From a checkpoint of a small transformer trained on Wikipedia: vocabulary 565.
MLP neurons of a small language model. Each row is named by its layer, matrix (gate and up: input weights; down: output weights) and neuron, and shows model dimensions 160-255. Each number is 128 + 32 x the weight over its row's rms, rounded and kept within 0 to 255. Numbers have three digits each. A neuron's up and down rows have the sign that makes its largest values positive.
After each neuron's rows, "fires before" lists the tokens most often just after its 100 highest values on Wikipedia text that the model never trained on; "fires in" lists the words (lower case) most often at its 100 highest values on Wikipedia text that the model never trained on. A number after a token or word is its count.

L9.gate23:097169158139092192163111124056128161124134127089125090048145166155132100126168154128119106149147129119142107138113182098108173144093147132180095130100168163151105098131136114163127168156177107139101146134078175122062208105122111188162071102171070167171171134156135129172131125128084160087
L9.up23:123176124167076139086131135113113140144135183144096127114167144170155151113158095112174144076155150178110120107127187119087121100141133099099126111110152123042096123031150076114124165125105144093129068038132196104149092156089147173116108091152190198134141092118132136150112147177061150145
L9.down23:087104150074064088169190138075111156143125109088120085124130094137067141121126173133056132132082152102159130154098141138081094096127126108101144129125133113113151087085148086126110123125132099111122057139169171081075116146102117140093075092115090218112109075133140152132149153152061178090
fires before: "o" 34, "i" 11, "al" 10, "y" 10, "at" 8, "os" 4
fires in: "who" 32, "while" 11, "eventually" 7, "whose" 4

L3.gate30:137145116104162053079112087135149056135090113116079213122175126153081108158158133119082114118106163132075126130121087102107099129122095124156110153087074154126058141079129121147134115102089120073142096146163160143119139126099116124095103103088140107091096050120116157125078127157159150111
L3.up30:148175130127069128147133103164188179084112103143128181165112149148174156180203136100110090139144140139056167125113125127101138087154179183156133130177124132112104131136181137114163109093123134122119126164127081112151096139177146132122123223126108182178128164093129138086134089100127109079
L3.down30:179124146070073113186146131124163159141135153111075151127114077176088157150079141114114121130087134143092096117093155089095132161116139132115112099115091139116107124158124150117114133137128104154194148021089140118043110096113151183111128134144112167112063152135112139099073066203081133054
fires before: "er" 28, "ed" 17, "en" 7, "ant" 6, "s" 5
fires in: "career" 24, "called" 15, "lieutenant" 6, "call" 5, "chemistry" 4

L3.gate589:085138217185090110158069125144185122113121131171129177144165116163170110153154140093123133068137127122060096227122132151162149122145146147155138139140110139125129056128113122096189146134091081117144170073153151201127139159131170163167111139161137100128081146070123118152172141122115111106
L3.up589:115120089126060115158168135077099107152116113150153149183159150137176141192125156078126184115141114104129143062204130127089163197062115137105158143192154152126083111131128142119106122157144094144131105129139125076138107070100116183161184195118112145130172123117068152071183195185149155147
L3.down589:174101174195113161132160073136169136135196117101111183126107043083119093164106147149125087151113125152094128183156155117115161136131099122054137112193072170139083120139128141133124094163117152117156128076143098126158114054111154150122136168103128094163122174083117116159191147125142075132
fires before: "er" 31, "ing" 15, "y" 15, "ed" 7, "s" 5, "it" 5
fires in: "career" 28, "army" 15, "running" 7

L5.gate436:142116117152151162168133109129136142109097131143147111108166111092112136163077139146135070137137181061047047096142189136129203114125093126157167174156163148118100118184207159104139129152182074102036130177150122108146124137101117184139159181163106161103139160056105143116134086118164123109
L5.up436:096088084142059136130129077141114058194170124099091144170157080124120118091157143091106163117169114129157109140171089158174074141171103110118163136122113115166076126081123134082109110064162106164119132171132042084142122131103148067115136157052110189088098100143105165145094119181091068107
L5.down436:086133125106125121111092041112141147157138091044161082089130086100087124126141176088125135156128099122105105128135117107136058121114182156100161074167154142124123102115087145055150110102125105176136103186132117102121154162145155194108124105125169142076125078121085121127131145146130144115
fires before: "en" 27, "g" 9, "f" 9, " S" 7, " C" 6
fires in: "as" 33, "been" 27, "before" 8, "began" 6

L9.gate1322:184136126182169165132169127116140152136136089174131121104109075102189126102136156161150086181094145090142175138104139093154147138109116094165108133099144094154196062140073153121067119117084175149204141083103056121158137141143196087083085104112103113128149152100151179137147114105099181110
L9.up1322:238068116111141197089078162098132043106121114086119124126144087144120145087148122101138091090099099170178120179134140109123117160152107142153112108059103099136123102168138106103068198105073103144123112117098118131203075144147122060073136118141124110156187115084154092120069130114161107144
L9.down1322:121088092172135155132086141124123081126179067100102117202128093087141079139098104100145140143179134186144132136136115111191141104144088126185120166089113134135175135075069103141153176120127118130117150084106133042137156176143153105138118149122104095134151180092115200121143178133140141124
fires before: "ork" 15, "an" 14, "u" 13, "un" 11, "ers" 10, "e" 6
fires in: "january" 16, "york" 13, "july" 11, "june" 10, "university" 8, "february" 6

L3.gate860:104130139110093122094115149072183121121142160139147154087191165178182114126191136077106111113128132138067152167079137105119160107162124192174138137105110119122145132115108125124127093065097126101061114092104069158113105096090101113124106187222099123159102085093132123177137098133100079203
L3.up860:111100123124142167139126179112152144119110135123162184148124132078070125121155117103086184120107173133165157127153164141129086127094182044132146122123129114208161189144173082145121069199099202179150096157129153101099171143115145091129146154115098098146136154153076134095208120136161125134
L3.down860:225083107116082179172084173138082157141064092088140144154114056144105123057146114180143134162150124166160179092119086176124170143086143123046098141106096120161152192140134165118127098131150131176103074200119121127153150143148136087126109164124137152125152153129128096124144148165114090138
fires before: "ing" 14, "er" 11, "s" 11, "ed" 11, "in" 5, "." 5
fires in: "record" 18, "recorded" 11, "records" 9, "according" 9, "order" 7, "position" 7

L3.gate1:139105137132109099117137138149107167159114088126137107142118136160152156120140186140128131068138105104099103071076132144110130108187092167107156147177172122082126111165144146076107151163099175164165120148130088131126105080133124126153121112133111110153112134121132108124150104229112092179
L3.up1:124098127185154124170129112136085131104155078139134118145178080173160107153156163077145114151104140188086081116131170086119067125151106151137126095133080111083093150112108162176114100121188146109098145132147141111151137167155179201129081049159127155126168143069094205204171129142107095119
L3.down1:107103069108101183111143145071111152096165054164136142129088175113101149118151148130102123153126129107095054108162148146111147069135093199178082149223097171129089115096054157131088155082139195174070122156116169177147122091135093163170117087100162104149088115129132159131092220130092137160
fires before: "ter" 60, "or" 15, "l" 11
fires in: "after" 53, "information" 8, "influenced" 4

L5.gate1229:130159128118165140088147124122140060164170142162099100173130129119150136161124151059140130163089182086140144085107133184158162122183173163095134089153066107143111153120085151118153077176139124119057088162103195093123143116099082181145077152179130146123073111165183064182104169177094072159
L5.up1229:111131103052147115121152186147139137109151159147130120117106135122091088108132132135066148106139167099093083116132080160130111143177113182089090106118103082138164112156134140151141122188137121161168107179168157082101121125160087096109113138171117051103107119085167010066113135077109123147
L5.down1229:200121150068089110138138107122167106093160169138087118123111154163120129116152149102106156151115170112105107116179098157110104090170129092137137091125106178099133113133126143144072116128125182168098073120088187133168135094130129122115032174121156076157188117172159097133079151123136145137
fires before: "ow" 49, "d" 16, "ur" 7, "ure" 5
fires in: "following" 39, "cultural" 7, "followed" 5, "culture" 5

L8.gate892:063138132122117146094123130115088145145106128203131137113163168134093071161133138117118101112123169173158066163128101145136111168134127139146089119138180110198164107072136080160129157198119121107121110067126093121131091100117116112137127122069111132122143070136156160153159135174167133134
L8.up892:099110153088148109089120162161124069086127172113134108184183185141102179181099142149077136106091170127162160061126137117128145104197148141133101166179094110143143111118180101109114178143149101115114122093097194056142103148144128139132065125116150135145122107142128169153179117106159115255
L8.down892:048142150139166107140143223166115122174082136160140114134161150159115161144086115129125148176140170152152167132152183110145131148138094059169116187141122131109162081097133140152113134126062041058159120107104178131128110077095120116130093180089106119069136127144128082069126168167104119162
fires before: "o" 44, "i" 24, "it" 13, "at" 6, "os" 5
fires in: "who" 43, "while" 24, "white" 10, "what" 6, "whose" 5

L4.gate1228:054137073053122157085177128153082126128107117155083130091124158143113124161120140077169113091139094144096094141143196150141080175128082178137150143108133148084129104159138122172100138103111160160147154141133055061106142103140130121083111105179231189116100198111141112178111118111113120078
L4.up1228:154128121132178127142119118130137129088114123148165109139127208134138090159104077114157087118177215149131115112110115136163130100081114130123134082094110096178156170128179149036061102129117152128130096208132122115187129106192144111132210156146089113114144085130157101133166171083103107121
L4.down1228:112160148161102128092102128140131111159179161167101125139160161137149106144042079140081138186139122185105071115165145134131132127086202096114091138094119087141151150138131136168110126078150097069138196196150048167121163099114109128158073129206177189072117177098118163161109150128070114099
fires before: "all" 32, "ru" 14, "es" 9
fires in: "football" 23, "february" 14, "each" 13, "footballer" 9, "episodes" 9, "next" 7

L5.gate1223:152176135121187124147172152152086151097106155077133140159155156058208155113160090172085089121107136119172142148124053120068081110079120116136122113106133202127124165108133130067110157084144075104099144058142093093144160090099083117162108100130143142135133095100082073163171091132142136115
L5.up1223:174143144147124096138141099110062153096161134125167175162143104152215173093151039161141158066090149137146118105139080124091082138165133129111107156133098135122161156131139141118146105138112074069169079150178122118114083119130147131080101098175152144148220073099149105099145081172133124103
L5.down1223:139132110204112109111135128113127131116162138112065106165126145130118113138133194110118163158198149180084107125109087140152118105154116099080106058095112139089118099087188125109101147143114137141139167094114136137176135135084100121175142097175149123128132091152097126137124114103129157151
fires before: "s" 36, "b" 12, "ed" 8, "/" 5, "r" 4, "l" 4
fires in: "years" 20, "married" 13, "mathbf" 12, "months" 7, "milk" 7

L9.gate1053:127142131154176080159133128086101178128093152108118134141139088134187105110170096167123079128151131176117122126130108174178156124079130165127120086150155167170130133110136120104135163132109153142128118092059154101156126036191142101122117100144146114093114086053108121122212155106101131160
L9.up1053:127147143072164163114096180167123152097148118112113092182150092102150136136135135099140166107169162105138078132191186063101149121150228139141116081161102146133105133160157110116097130062128103122157124196130148150082150105138084077107164101092156083171064131111089074101059160121077204145
L9.down1053:130122132075131153157120149139157112069151119113183067213053122129164103105124114087103133130089104113158142088128066143160115142119179143113124144161126123154061145113173100092184133142138102166150103159158164169209106114075165113143132127201138111111155137123100128070109159139122173102
fires before: " is" 16, "s" 15, "al" 9, " was" 7, " w" 7
fires in: "it" 58, "its" 13

L5.gate1030:129168120056121117135190192153057095092170122125109099140117132159166131169116180128115091135141141103175103126125090112107106131148117149164162079194167170177143138109119107123124091157180171108130109167123129120142113107121172129066137159140091155154130171094156089116105118095082101191
L5.up1030:112105156162108139107121068129199075130175100132095096140143121082127067143180134191074126146133157168091142175132043133116103087105061095151111122091197113101135180125064122109173087162167145117077127128157128167119117138151113176146161140139102142157154107170166115147137122141102136109
L5.down1030:171099105142149089106116131179142176181131165099145147072098110129158116152088124125096091084110149111148130166177169132122085078093139049139167130082115170103154135135104169080061181158196154076090084162150128158091142170116078123118146121172172217166149131144150107105104169119155110108
fires before: "ow" 49, "it" 8, "el" 7, "es" 6
fires in: "following" 39, "hospital" 5, "followed" 5, "respectively" 4

L3.gate1037:131103130166150123146105137129110109073126094148135130145145149162170146115067119073123084162056130103151171125078121131098119124122090163177134084102114140093184151129110109114127170130090167144149117134133137120139204119094133172157162187132130171164179126140127095095129098089113162137
L3.up1037:068108138117187120055158135171057142140162079163152091038155124140140172169122112124133116159082176117156183087099093180108070102138122116139118097171184143178159104107144104078126159159155143123165121143173099125132160117172085153083143070056134129092080115128144148119117143116164111147
L3.down1037:147116086136141160124085163136131092087132081132119135115163156095120066153113098116102173187114094148163123160118099166147057152180196154127138148154124087141133113145055184163112138132145137102084104123165188130205079128154122080137155145139157157115128179172138121163109114201160151066
fires before: "er" 41, "in" 8, " the" 6, "ive" 6, "v" 5
fires in: "later" 41, "including" 20, "include" 6, "includes" 4, "latin" 4

L9.gate1059:060104124142066152133095146116179157130153100102110134135159166161146206088115128075159132143097124130089167091131100114105066123173104088168183102126081133141179112131123084208165177166159178081112089099129142058180114151169128127099093111170162124101142147093091102170154140151122094131
L9.up1059:109132116162177166179113101100128143134123141145124118158054098095113084129128142151116113050104085111122203139145186094140098109176150108188137141143061120106080140077148115105149096166132173081214078194111171121109117108123147144163101115136102128187107170106067081137146079142161109086
L9.down1059:120151116148167147033097169108146102151111137039113182127154137108176118103087167152111190099151090092140104119126106126144139111117118149113135097106135120142178184130138085118116163144142133054136108109126109185139095090112112137139087047104098118065216159120186162094121112091149154122
fires before: " a" 35, " an" 22, " the" 9, " l" 4
fires in: "is" 78, "was" 16

L5.gate811:094149078133175211046150086143096200175167149102114133154089138071147160173095159171119089094094122076105176143094121127142086113090175091147104128102127130158164094129174107108111089122089117095090092108116106117139081158142199162158163132111087132089146076164141118115150133151154141100
L5.up811:131131120126147075091117131142111180122110133134161156165139153104180157113110093083132160159131131130138167151162159112069198133098194178143135092074151076160136135174103163112082104151100141102108123101118119160137070147086167139073156094164113114156166147079144074113097141180062071158
L5.down811:113178109134164116104084116123080107132161082152157139165104146121164155157147111086155153139138145163140186126124162138071154092085121124103167149081123130145231121158142109144134127185146108127073137158166149137127128139089082083076136110120114173148182165160147097126116136141094141137
fires before: "il" 17, " 19" 10, " 202" 8, "t" 8, " 200" 7, " 201" 7
fires in: "april" 28, "september" 13, "november" 8, "july" 7

L4.gate299:156136116130093167165085139094133141110138133164109173129201144113094106114104092139155125165121082102095114122067150148123068159090090166145165088136110130146147097082108128152057104117118116132130172184118123113097097142071138133059130122143136118186146105155086121198162091114165082095
L4.up299:121125201092134110151039102147166111113102139119147192099126159117116130099092107138161160108134076196133121135133117122098177120154103125136133102085143193128113088087140146166142107169128148164146084136110135049126155204141104159139139121171092166148173084102111139111164074118165096142
L4.down299:153113141123112221142165133132138136157166174076137156162136117108124120154117094239087093133136166144093081100100109159171136114148092137061170132088120087127151117143177127051151158108076087101128169119118082172171109085197183114104105110117116146116162148099114177136150124132135121109
fires before: "on" 48, "s" 12, " P" 4, "-" 4
fires in: "season" 43, "sea" 14, "oirats" 5

L5.gate787:093104130128182154167087106093119160098093162141160099139129137196148170169092103129154153195138162114043099092157128129124145131137147124135112109143161116142110108115141082070144147112164091074127071129091110155108133101115133104158105075106065221083148075124142197132113134095139181131
L5.up787:108120163187151107141067160114098115135094089121098095102126151184153138106097165143103199090116134185118134154163066133133137159084095122147128138110136069108138143079185142122145096134157106092081156087149128103098117206127135076146145083076179110103073108098127093120176133132128118176
L5.down787:115153154096142137140107110123099154147065140166095099183114199120165124164100134169149087127184167132132144119134138130089103158124103124118069161137198109081150115054100109128131105146140107155164147115106116145134123185145124103120110125121175142139077068119143147089157069203093135154
fires before: "o" 49, "i" 22, "os" 10, "at" 4
fires in: "who" 43, "while" 19, "whose" 6, "what" 4

L3.gate776:140117120099116109156135147171123077092120122121173113135121161161160156096115180145117150162137076154089157174129131118124111138159151080086145171142168113158115151164149135146127130109116158186162149183220077140133059119070096162107152164111118106177171092129176085136092100115144096123
L3.up776:130114086069096122103133097168154176137148061123120090085195146091155154113109066149115067183107079132141123134126135117161104160138145095121104091103147136163102150138122156131067148152110085198110147146082075106130139146062122113169134157159171086188107111114127174135098117110141144134
L3.down776:132187137095111127160176124097135135109142079153107111099142078107141122098138170145086137170147149191142112155130079138177060135139140173125123082129153124165170143177086117137101122158147165178132131112140153156193176173080089143212120194095140152149119142189149145057128156129067147144
fires before: "ic" 33, "er" 12, "ice" 12, "ial" 11, "iz" 8
fires in: "office" 18, "official" 14, "officer" 8, "officers" 8, "off" 7

L5.gate702:111144129145135083130152130144133169108144131090150147133148158178077125107113107170122161141121155074203098145144126096164114179098059122225095101186127191105154130120067126145113107106096083097141077112126151127143175091114112128143093108135149080100130177131076179095149077071100123168
L5.up702:136150132125107133096174125141134140096112098111107090109108133086141159151124160122157054117109116156093120060147157126172198119093086101150129101135163133124113098198107116184101117091063096107116114112098082167163185115178094113151100142110117200174086133102146123108155106100162111083
L5.down702:085136085124146139163147162141167143126131121171120210184117150159116149134118092114187160103136126149046139111110139133085123048114083067098057192112111140050167200121117136135113098078128096135173109139125161154177172122116137125113056130121140098120184123123123126148125100133139111144
fires before: "x" 18, ")" 9, "-" 6, " (" 6, "er" 6, " of" 5
fires in: "mi" 19, "miami" 8, "half" 7, "six" 6, "mixed" 5, "sixth" 5

L5.gate976:080134109126089092089072112170128191149083088121135141086107109146184155096070152121094107158122128167096202084146127140121135106183129139091122111145150126099225195098160035055137155129115151067126124058139159130147109089100186117097101101134109112155164078150162133088062070170159130151
L5.up976:117111127122063087181141132189135107156098066144142145136097140121165146173065083213121120159176088148108156152123122104135116156163098123130073071168209065100123142182130124068081104101131056181089131114089160121116104121125172156105130130130139132180127154148135119106095068101145139170
L5.down976:161138137090076117108101143200130162106120120153116075158189159137106092115157132137105138151147128114135126182141135105117104145196126139172136070128113129100073124115149147124108104075150143140143132149160163124170120137159150166054149159147122114151097127128122077116134118190119146071
fires before: "e" 48, "it" 7, "en" 4
fires in: "between" 40, "chinese" 11, "website" 7

L5.gate1000:124167133102117156175138137126148107134142139148115184157091177160115111155076141136158110183117046146122142125169150098066130108134186151138102062093104178117131167085142088146142085133147151025174108083139120119111121140134136150086150125088141076179082168165112079113147166086161123172
L5.up1000:206113084147144113068100138135141146100095153193094154102125097164117114116080119133047135123115127078141127093126133128120117139154125091079150117155158053156086088040139112058146115075148114082166136143090182155140139113054128110156123186077112091128111081136167121124093075154128100077
L5.down1000:175123124114132150122081156167128163135157019073155165144128121135161112186111082150077108104157113086133078130127108141175151124142144096131136100080090135111137125086098077117072149070126111121142120123176116178077118181210126108136131076157164098128176153078166108137129100090147184136
fires before: "le" 25, "ic" 8, " as" 6, " is" 4, " f" 4, "+" 4
fires in: "while" 25, "it" 8, "athletic" 7, "athletics" 5, "utc" 5

L5.gate713:150088183162129209117114135175201111113147183109103130142124100111055115114127085096129137083111139135163170109161127116114182134097114100157224152110184117156126121121131158121167103095131109148091053190101133107108115150128248120141142094151111142148120054115130119132184115120134134186
L5.up713:122140145102145118141091116084103120164137132086117065115098058137137078198146146149068098064119109104111158183179097182219160150123111133084129101130085192135110178138139122157118110133144102092120170145163099120158138213178151160147112179129131137128129110138146088119149154157174141133
L5.down713:096078111141111097171128103153097147083156084122120095136100128110090122097081125122146122098155188156166214142167110152130085148092145235098153176099161153089130123133134135129116084117138098095101165106181105132119098144124161117101133147161143112141115113137128141090235082163137103114
fires before: "en" 35, "op" 7, "r" 7, "o" 6, "et" 5
fires in: "between" 35, "mountdrago" 7, "philosophy" 6, "margaret" 5, "upper" 4

L8.gate456:118159117018126092068117105134088136083164096095145127138088156108146090179175158158163178100134122137159151136153123117180166161151132150153097162104100111096122150151141113176184131144187094106118148170160167126067082126090105173122158084170136080167115078158157107103077128105189177076
L8.up456:107165122130115095102076103134139130086097164131094126094189144082103146139165130165177132116102222115104183090134144153074118137079133175144115193167121149106116104145095142110155137166089154133084135091092129084083089090065067162178075187164103136127174105145147098137120143097135122110
L8.down456:180131122133207126068106125142096074123136147127149135106132126149138149093159155140081142152142169071108176139148123139135112110108140118078141181113145086069127092161115167052105131161138132140094081057162158073111122073121143157126087190171063103144130141135132086183088113097118133127
fires before: "il" 33, "ot" 24, "us" 9, "all" 7, "ous" 4, "ad" 4
fires in: "family" 23, "football" 21, "footballer" 8, "because" 8, "families" 6

L3.gate1018:173078118154113140166142084142097086087152137099056116142146095156146072117085154099167072123113158129088113181152172126117141157114170106143062117085114151131129142167120099127128210159145101069130165137119097086120096124085151099080171111109145106132164155114120109161145138115121122183
L3.up1018:126090087162075145171147173080081092168148177095111137139166091142080077114136141146175087053123110118070124157127126176133096103105111099153118163127129113104057108170121053191115152133169131148107167146154094128125105124127159148026090154161112157067092165135138170187176116151115147107
L3.down1018:150084104130087103115063138137122109120130125110088161130105117166077114114130175123163160070135114154080084131114188172130155148119074056098158132159074122170095104072121091127120147113109131134087168107099156214179099072101154149093040146155152086158095150137121156117120166141079166135
fires before: "en" 21, "am" 15, "f" 12, "g" 8
fires in: "been" 20, "tournament" 14, "before" 11, "begun" 6, "beach" 5, "being" 4

L3.gate105:117146101136135152142170163111147154138138096115152132120122183172111148185143113147134112165140098131121127178137154063149106141067085142100131093094141149131117119128163064130172143140114112152161154078120156182137133116096061166144108123111167108061148123102088141164123135150191089140
L3.up105:139118105134121104138106096108139076176114073176154056143180135136118088126171158158148098115091168189141094138138118126208162162137182091096138124131100143134111189183174119121098116135100159098164075158154121156175078116143097089134144143051102142111142100155171124163142115097111148187
L3.down105:111111128150142142059116076120163158067173131184128120122124136124153197141091093163110106165128108156118120129141118157166167120112155104139096097115088076106138154074129139109174091144141157105116094128113119077166137081105167129125205120124053113172115102132082186171099112201136109099
fires before: "ed" 27, "er" 19, " at" 8, "ing" 6, "n" 4, "s" 4
fires in: "played" 22, "player" 19, "play" 13, "playing" 6, "released" 5

L9.gate516:138091144170176114099175148173127033121197144075106138135148111146162116097158133158123102184111099110130073115120173157191142126076124170161128128144107100212135109128075128095091099134140122136140114104102131121188119114148150104122058136158122113163137111153144136147095166108143168127
L9.up516:080120055108156141051114157095093103159107196115081134140160182107145061145121112149120090121078110099145137110125143096142083172126135120137114129140123175187180172143157114136120095094102116129121107088117129158153127139177082107143086129110092131143132099138093181179135174165139144122
L9.down516:100145192125082073134138114124129110081066143141119047157084106079132137154143153067102068117130115142127117109061136104146100100111108115129158101071111062085127140100157093153135112150110104128093092128132130193255126107097136135142122098143135053118151138193114151193142132111135129131
fires before: "ary" 25, "ar" 18, "age" 13, "ing" 11, "ag" 7
fires in: "january" 20, "language" 12, "war" 11, "following" 10

L3.gate356:215152166121089202110101128152155150075137166160091150166084108113129136128167110149116128074149087123131192206117134090137172126161126088164154107152149131109126167110085098170090128135104128143136156091150120133117176109164140093108126176088070147106176147115180131086175128141139120112
L3.up356:079163119140118107107122138156128162105127067171155102178070102125146143120173133126076111108139156106099160110085137116149122188167085139134160108082114060161158134122150156081216102130090173103147123110103137184140092072160162117150119110112084143071151106103105095117132134139134119147
L3.down356:104130174153156117121111182110119088104083104154156104100143107114095148106152146150127148140055124059153129096177137136139142146057184135109158117145168137111126165164157117200083139139123101161145094122160133142159122154130113093102178128174090094102164103175187119143107118115093096108
fires before: "ge" 36, "en" 11, " m" 5, "y" 5, " |" 5, "o" 5
fires in: "college" 34, "gold" 11, "golden" 9, "silver" 7, "school" 5, "volleyball" 4

L4.gate80:129147047128078163149100102153129175087144153162091117101155133116128128150104101163064069100061118130143061122184127104116107088154152100087138136108094136111163116100149149139111115090150112128152164059151099175142128117149140210099141124105147207087136107125176139142115122081108130092
L4.up80:126220139100114176115075114090076143180180156115110143111095136147170138137151107102092171145141166127085095088167166143166152167131137176122093074114086090091126147160152153126077132091123106159187112056191113100125094037138154115138153138138128149039131142162128056109110120174085146163
L4.down80:096088162097122133130162127110109106196114141130102188040080187132102180124124156153151138140094199117162110170129182076134125082109095148161075090101176084140106110123129125148134094096176120135107075111106142133210104074091116114125123073091114168118138143151117132133155174135104104141
fires before: "ge" 34, "ce" 7, "t" 6, "y" 6, "," 6, "s" 5
fires in: "college" 33, "son" 12, "conference" 7, "those" 4, "volleyball" 4

L4.gate1076:146145082051100080101148069191165105151085143135098166160120083136169076110114127122131160182089110126169156140143171138111094131126117053082146083061095152132085098167121158093174105113143070118114139074137088096108091106147145073125148099153117046118089144136132119118103108127129170141
L4.up1076:107161149137082066156127185089094157135118188058118131128160154159134123142152189173158102134151162160099071094124106107124109070102114128072130149137141128180115098130088093145106171132144118162188152098187136114101139133095120065109140117093105156145106100103129130138101197118150080118
L4.down1076:140122145075148153160170144175153107142079173212155110098122174112052169199050128095133112120108158197125105064175124182176138202100150104129113153118106182178139127123109144162161175148132137113114083112122153111129109116095181084104121143115201128168118102115145112205121067139065147108
fires before: "er" 27, "at" 13, " of" 10, "s" 6, "or" 5
fires in: "career" 27, "one" 19, "democratic" 11, "that" 7, "corps" 6, "foreign" 5

L9.gate567:068073135201143137146130173106131133110118178156114117110145120121107088161130088108103114158139125134109123078162131169048149122103132130145135153166139093142119075147139115141138164122195062111126103096176124124114158146033159125119111105137189120129107153175076112126160081134102150115
L9.up567:152184169123172077140075166089130101138133141102114176180152122153132147164171058141110179142094166073113105146148115139065110110161108115229119137138138107156113148118166125079040118122143144118114104088119094118158175146126124138149142144123168120093118110122150140160108147146153139125
L9.down567:171141164102117074069099118139118187088103175089168135172155128163125200169146126125076130128105185120136134090171140105166105119082132114173150068105160137103098120163150171164145112130158070126154123118136093162118143125153109092096193141148158145134128146135099093168132099113114167079
fires before: "ies" 18, "ary" 17, "o" 14, "i" 11, " to" 9
fires in: "february" 15, "who" 13, "while" 11, "according" 9, "activities" 6, "production" 5

L5.gate1144:098168112118101089079194123152171106121102093147125141137112097140158095162099113125066090123100059148196176144128173061152123191111161120113145156113147105132149105162106127074110114135106149108113088123150142116126125138138150168084186176096112095119095099162042206093114157091025148055
L5.up1144:190120098115129143106149157138106122158101111185182093115075169168082118148153159184067124104108072142103137072147137166093187164123134109169134141153121130110111069136135145113075152154118096085152152146095114192137140121148108104075135097155102123189174135104143151144141153110159112108
L5.down1144:179164098068136095170138111146130107096128089101153085136158109108085121058118154160107155119103141134069103121116143123094161168116078129139137147145117100075148124189104145150156116177141122099104197120179083125164144065196169142147075192207112151135152096119145158101101125153042203088
fires before: "ly" 23, "en" 14, "an" 6, "ct" 6, "ed" 6, "e" 6
fires in: "july" 23, "also" 7, "june" 6, "between" 6, "juan" 5, "influenced" 4

L4.gate978:109104150106125101105140128125165105105160156142064059107087171132107170111119118121114140148128058094151134129092112097200227115170130122114151088084081110143086046163115091115162135123101051117166094158110133162120179091155155115193148140140111140142137080152136158133151101168146094070
L4.up978:101145122163125102091127097125161154073171128127132128087087116074092149117083108156121075140154180134205162091146141122118115119119161155149195125116153086082136051182148111121141094111154077170126146119156125105113119123153108133100153107142130122208102163158156130162201113153087093118
L4.down978:105057136110102111128054095150121130128169101083145132135085151104134107149114126151158084116161082158079108096167142133095104139143093136073127161138118089139107097119067120189108145166056140129178138116123148176139179181107111181077088109158115166104089153170133167125121132173116079142
fires before: "op" 32, "e" 17, "em" 8, "en" 7, "y" 5, "ed" 4
fires in: "development" 18, "despite" 8, "agreement" 8, "developed" 6, "degree" 6, "lawrence" 6

L4.gate119:141085155134102091065103110089133165127134114177122187117116135136119129159104102155078110138137095163150159073147128152158067207172103133180088126115129111072073119157118107153134063159188089112125088114113158153140079105090118093088058128122136085142163141189165101122177146124115164125
L4.up119:187130111099155114136081138190153138133131132115132132144097128130113137159144073056128107116141113083134063112139105147141164107130110146165122155093163146138160199127120092162162124141129120140130123143152136092143084162141151158179159093132081156121116136085071043157133135121110079080
L4.down119:116189124115099125110148140149128134147160070118156162132105122124121128139125180162121143125142175103096102128115127164143144101156148109104145192188111096145100062179208119079124100089092193108119176087117028145086182062105076102172101158147106171140126161164165115186125118147115185186
fires before: " as" 19, "u" 17, "or" 16, "un" 5
fires in: "such" 27, "suzuki" 17, "authority" 12, "taichung" 5

L3.gate680:176149148096094152075142146134125142061109127097204132116145087176138149073077142095154058140114134162116161124079115166212174154068125180157138167225159128093103139150158128156113120174165124104117090174150151078142156148095087105140129150133144113138179154183103149151163093094051154088
L3.up680:127148211141133135144123095095097157152144146113135174126140189112153151112181136081141145152126116090167115109145106142152077162047123080096136097159071151121086103115099089127084109112150082095136111117165115119165180167111134131112138108147126170181104044059174150127169131090120102103
L3.down680:042128172169049197155146133181171122142103121112123120150164155142096148145159115121197064147099130194168146108129119098142145128080154172118132127145117117163122155180124105136107112133143086122126150138145086106175190151103105115138136133138105164058151089114094116101139125140126186117
fires before: "ic" 28, "ice" 11, "er" 9, "ul" 4
fires in: "a" 25, "office" 11, "official" 8, "off" 7, "officers" 6

L4.gate356:075169106160140107083145132092072124068115138113144102152108124105064129098141124146124142134164122075068089124120154084212156127086128105133110104127124093156179117161154127111154115156119132084161130133186192116132124143142125113125109126084082091134138068141113096116175141096112148145
L4.up356:099152122120104150141143123150097147124119163087145119148126026114125136108090113142110156157113176155092142126159155061127143171135129121158154133126098114146137076180195108127120116127133134163062154127074132128097125151072165032132209147087135173157127113079089131095191162167158118123
L4.down356:128146147128076119164086121135142144065105161146098127142130126140148135112183153121085172156105206149083144074115162096158107124088131146149124139203121142120115117107143042050125162155082157106097129151114152155092144113151137115138105167142173132120105101114061130075086154135122069154
fires before: "s" 37, " is" 11, " w" 7, " was" 4, " and" 4, " as" 4
fires in: "it" 60, "its" 32